config = dict(
    n_layer=9,
    d_model=384,
    n_head=3,
    n_kv_head=3,
    head_dim=128,
    d_mlp=1024,
    vocab_size=12906,
    activation='swiglu',
    norm='rmsnorm',
    norm_place='pre',
    norm_eps=1e-05,
    positions='rope',
    rope_base=10000.0,
    rope_fraction=1.0,
    qk_norm=False,
    attn_scale=0.0884,
    bias='none',
    tie_embeddings=False,
    parallel_block=False,
    init='normal',
    init_std_qkv=0.0236,
    init_std_o=0.0,
    init_std_up=0.0236,
    init_std_down=0.0,
    optimizer='muon_variant',
    lr=0.0113,
    lr_mult_o=4.0,
    beta1=0.95,
    lr_head=0.00524,
    grad_clip=2.0,
    warmup_steps=200,
    schedule='wsd',
    decay_fraction=0.779,
    decay_shape='cos',
    final_lr_fraction=0.02,
    batch_tokens=[32768, 65536],
    seq_len=256,
    doc_mask=False,
    train_tokens=508300000,
    steps=10921,
    dataset='wikipedia_en',
)
MLP neurons of a small language model. Each row is named by its layer, matrix (down: output weights) and neuron, and shows model dimensions 0-127. Each number is 128 + 24 x the weight over its row's rms, rounded and kept within 0 to 255. Numbers have three digits each. A neuron's up and down rows have the sign that makes its largest values positive.
A block is one neuron, or neurons of one layer that tend to fire together. Before each block is what it responds to, as a language model described it from the Wikipedia text at the highest values.

Description: Mid-word foreign name fragments. Inner pieces of rare words, chiefly CJK characters in Chinese or Japanese personal names (蒋勤, 安井彦), also mid-word bits of foreign names (Djurgården) and table digits.
L4.down861:185107141088096103140103117130131131141134109119123111131108097097126089141093122127162138137163115092166041119134102125146184137115116110098088147116136115129122123117144113139131089143091068121079083142102120135119130135157141095043141124147117101136123098102108135166140106102120179136050149157106057130151115160130129120108095130160102090126130140112106143147135126125150104157119

Description: Sports team name endings. Final word pieces of professional sports team names after the city, such as Pred-ators, Clipp-ers, Blackhaw-ks, Marin-ers; weaker on other team words and table cells.
L4.down912:093119161144143137147109099096120093130119171147078096112111088138104113137170138128183121124129123124165099123134161135113144190099130096155120110123144149142104122123130116134088069141064130099129121132134114140132151103137173107148126114149110130152084098135100114093152111129115100146114102117136160164136135132122130148105157152108143057119147129169098120149152142116142154115149

Description: Name and title endings. Final token that closes a multi-token name or title: the closing quote of song titles ("Make Up Sex", "You"), team-name endings (Marin-ers, Pred-ators, Celt-ics) and institution words (Conference, Design).
L3.down27:115135128132132168117129125134063136133153143121119116081111160142135118118134130095177126102119119121096124081155116136172104112082119151094127147121134129121129088145110126127138156089140125141143150139103132172159169078112136098209108169107089117146130104114150131145088154115125118080192122103137128115131151124114153146129112148119121121166122194111092143120151137133155184152137
L3.down174:103132102136130122128152175159203134118135128083132130138150158138139124186106126105109082143100127111159123114165108092113146158108116129154124120142135117116119146088152114114086146138171124161091169129134151111173113121135143114226114135127109138141130127094087133128131116115144128150137136147132139156139114129125159153109102146148146116104144135151127130135144096089127134138134
L3.down211:137133155121091161153103120124164092119095132135128154114141123164114113145124127126133088105108130099108133117135158130123139129156147123105125120100097138129142149130150159130113113103106116124111137155099088136106159136135091116155140255130115112137130150120126140134109169116105150112138089140146127158138173130102136124140091167159097105167126139103111115115143126161100123122111
L3.down214:096108138105144178116112160125172123158155084134146100087130104142127120115131133082153152098161163166117131103161153133110112161123129139110161087137091115145114147141137170132153144112171151117113116132103093164115166113097120125167174090152113100166118137100100072140115104128115122126123080149135138152124111143090153155140139099099080063134122133125164111128146139069109154134167
L3.down343:109118137169092142112138131121132127101133135101092126121144116117104131129156121095140051129106153131153187132147138083101090117127142132105126090079113114149101134112117120143154163158146123154161138135105107139149154169082151156178120160118117111118162128106157141108090162096086118171175125112123137128170146112108115149149095123110134169153151116098100102124145127101093077141123
L3.down358:153169139180124127103134156097108095137136111082090110109158143162154123165140080105109158098123170105130154124122168143121116151118115099115176186161188133118117143132111135064114166112159134153096138133101118094127143096074133138176158156126116104147095102127154109092127140117152111143087105133126119125128125128119141139100142112073110138123137100141145120112095103109097104138138
L3.down857:135135110111163144121167125101143066162114168110096127169113135138140132120083113123098098113139140119143138128126134124101124120148144127134145139148148121131110140073162139111137120129125121150130124110118131141092148147138139093204115173094141113197141153145116165114129148109106128121097092121131158146130112119089149112098131133085138129105154148108095151154138129171091138134145
L3.down907:151120099152143114088132122113130149163138095130122120123117127124117174143140094121165075156142188079135125169122131111132108135084153170120134118128126115149151118102161143149124149125155144100107158129138148169120104142119111099200119127118097097125120095137086110091122106161104155127080105139122138114108176144086150129156188134144097124164143133147120125120168076156144145159127

Description: Closing quotes, chart headers. Closing quotation marks or apostrophes that end a short quoted name or title, like "Freedom School", "HOOAH", rock 'n'; also "Chart" heading music chart tables.
L2.down332:127082129149151138130103100173139138125133107106138101140146105157141142111121128122103145144104113116103137104050155125155120115146099119113146139174140119131159124117144112156148165120118157093128129137150134134102140115141155164149111195121130150070125111104138155122133141155137129089192107100107112146114109129135140129142129124151118094096130118147122163111121132109111187152145
L2.down348:098077122139187160099126150129129095154127136087148111109159164160092124142129163124150080145098119125133152102114178098145140116150098152154117135149150160134148178133171150136052072143154164103117162161139160091098148134141132127179125134149158121123152103103077138148106090119138153126100155149089137156132111122113073116158134160085148144138151145093124105148113095130143088142145
L2.down386:137117149148132129106113135109125126110134118113099102097111126119158138121117111125115125111102110160078118135141130100124143170125124154131082136107130125158138070149113158109159154094127117136104106142123077150149155115055086142212154071141150158142172151135105119087141152139134116131143119129084160142154120134099104119115132115147138139078132129127104126141116189117129161116114
L2.down429:121100109108149143103174134161150154149140114136150129157154120148104152141138145140119091144108117114086138097138143090104173120159104147140131101140140108138142173085131118110101111118139117150116174141185120146102123108118137112220153122119117142128137165126139161126177114151103138131116092139106154141115142114092129137092112128117135179156128159129130107124135110103125139158129
L2.down560:116117130127123145122129103110120158140165147091127168146117109143138144157088142109127153104107122162061158105099106132105147117103136157136144144131153132099098113139095139132143140117133144136176142074100146149150147138131168198187139100116157152159140139114148117133145099124100144152075072136133178140094142114122130129107140129127131097129177149121122162143126088131125115177141
L2.down767:147140095114128137132115154168182153071109147129123150129114128151135137147119135171114108123111089146103120105160142119126114093124120063148138153087135136169151114107155079157200167142176100129128127128121112170103139134123119147150152121089116139105138110072140157099160134196144121131224102178158151117128125170087124123120108092124101166171113178142142166142116141135124159137126
L2.down1000:087093127077108182135104108156151118117141166147100120128115099094138126112152130112130097160160128099132117148104071126117109119132111123158146116136161122136117145129118137126140115106147112088141174127119140098089079099133149097174135230118120112113148158105098166067137136133124176138066173126116116127122132145112126126146145094107107113153149123145145102101164157172135129088100
L2.down1015:149121101121165134176114114173187113125142103152129107129176103082165145152133117147109129135126125119126105099135091162132109158149115145117131142118104140110139159103125155109139142127110151126117132116086094132130148120103173064226135155136120156118115124066123118061155134086142108142145115139094119086132125149096143088159107147142117096152152105185166096145153128162120176123123

Description: Mid-word continuation pieces. Inner subword pieces that continue a split word, such as ings in Innings, ord in disorders, s in Innsbruck, ib in equilibrium.
L3.down257:109164138146141159160116137118148115147103126133158125068145122117170142109121163137089093162128154118129139118111121146127130146154110160101165141128138170085146130132156124154139147141123085093087174127109146143074124168173128146097121084149167118167118099081159121168140161101112096176183140150155104150089107126096163148132153114105147094134117113152127108115120160137108149130151
L3.down433:133149074141142150118133118124139110133150146116160127112142164098150112107094134118175153105170155150130134084132103151062104186144140117114161102149156127135130129121171121062159130141106123099104094184104103106112124122080119128150094175146116157148086105120182144106177126120163179161150139121139122111157141105133130109106131146140109153112165116128118160139139130092116108147110
L3.down449:133131095138094144151117145124166136152150128179117123135133103145104105131122161125128105145112136110107143088100134146090144112121134094138099121133129085121179112098103142139113119120103086127083110091119114143097155151131117160108162054146123079130125106155142101126098109137093132120079160157161091100140098140114120157142089125142102118073088099136094123160124089112115088162146
L3.down718:124069123129160149157155123090109129080142111151126125124105119121125136151116152112177108101151150128125120185127169124120129150077098123169124106120127177166104134155111135078145134109143160110165117088172116114143137124113132125182170093116127128107104069110139152164103112117101136103127098108092152118050090111099119110123123148105171133158124123109134111137143174098106131090146
L3.down721:130119140115132124133125125119098122139140121110104094158117125128145165100119103105112171121105164116144144136121118124124143114129121138099131118132160129113120162144118104129114129129122129120141087096087077133165079152126084165143156153142119121178152113155144173134115143152133192160132151130128139113146150118132113129092147114135131191123141156156158167086138074150137095151106
L3.down946:121114086117095169192098126158129148122089109128121080172132130113107160106138106172092137149130110174128118097131111155170105101126120106129105091152107137154149118111120121104147181112134177125135148132136127092125118181111147146119118151174115129155130110106080133152113102123131151145147117174112095136112126160180124168090149131112093120109101159152088124121123140073136117122139
L3.down1019:130102142146124103126102121122139184125114116147127132104109141117161177149131153137098097133120139122148125133116132119118134174104147137091153155138082154142118131117111092138192127066132117124106189130079135092140139104113142073117083148138140121099145146177105067108105080176106119131164115144148135121124156131142147179114083141124126098145170118101148107098184104127140178146168
L3.down1020:163143096150137136126114191101119109092114117145116120135106121150112159139123092096179170118089098136105131111098109101147087112114128130133130151104124103124140094110159146117137131116077116133159131141113103127202159131159156077134161154155123151125084109167073135121159139164093150127107176083130169109149057129143119139120104122112134138138114119113141149117127130110116136164131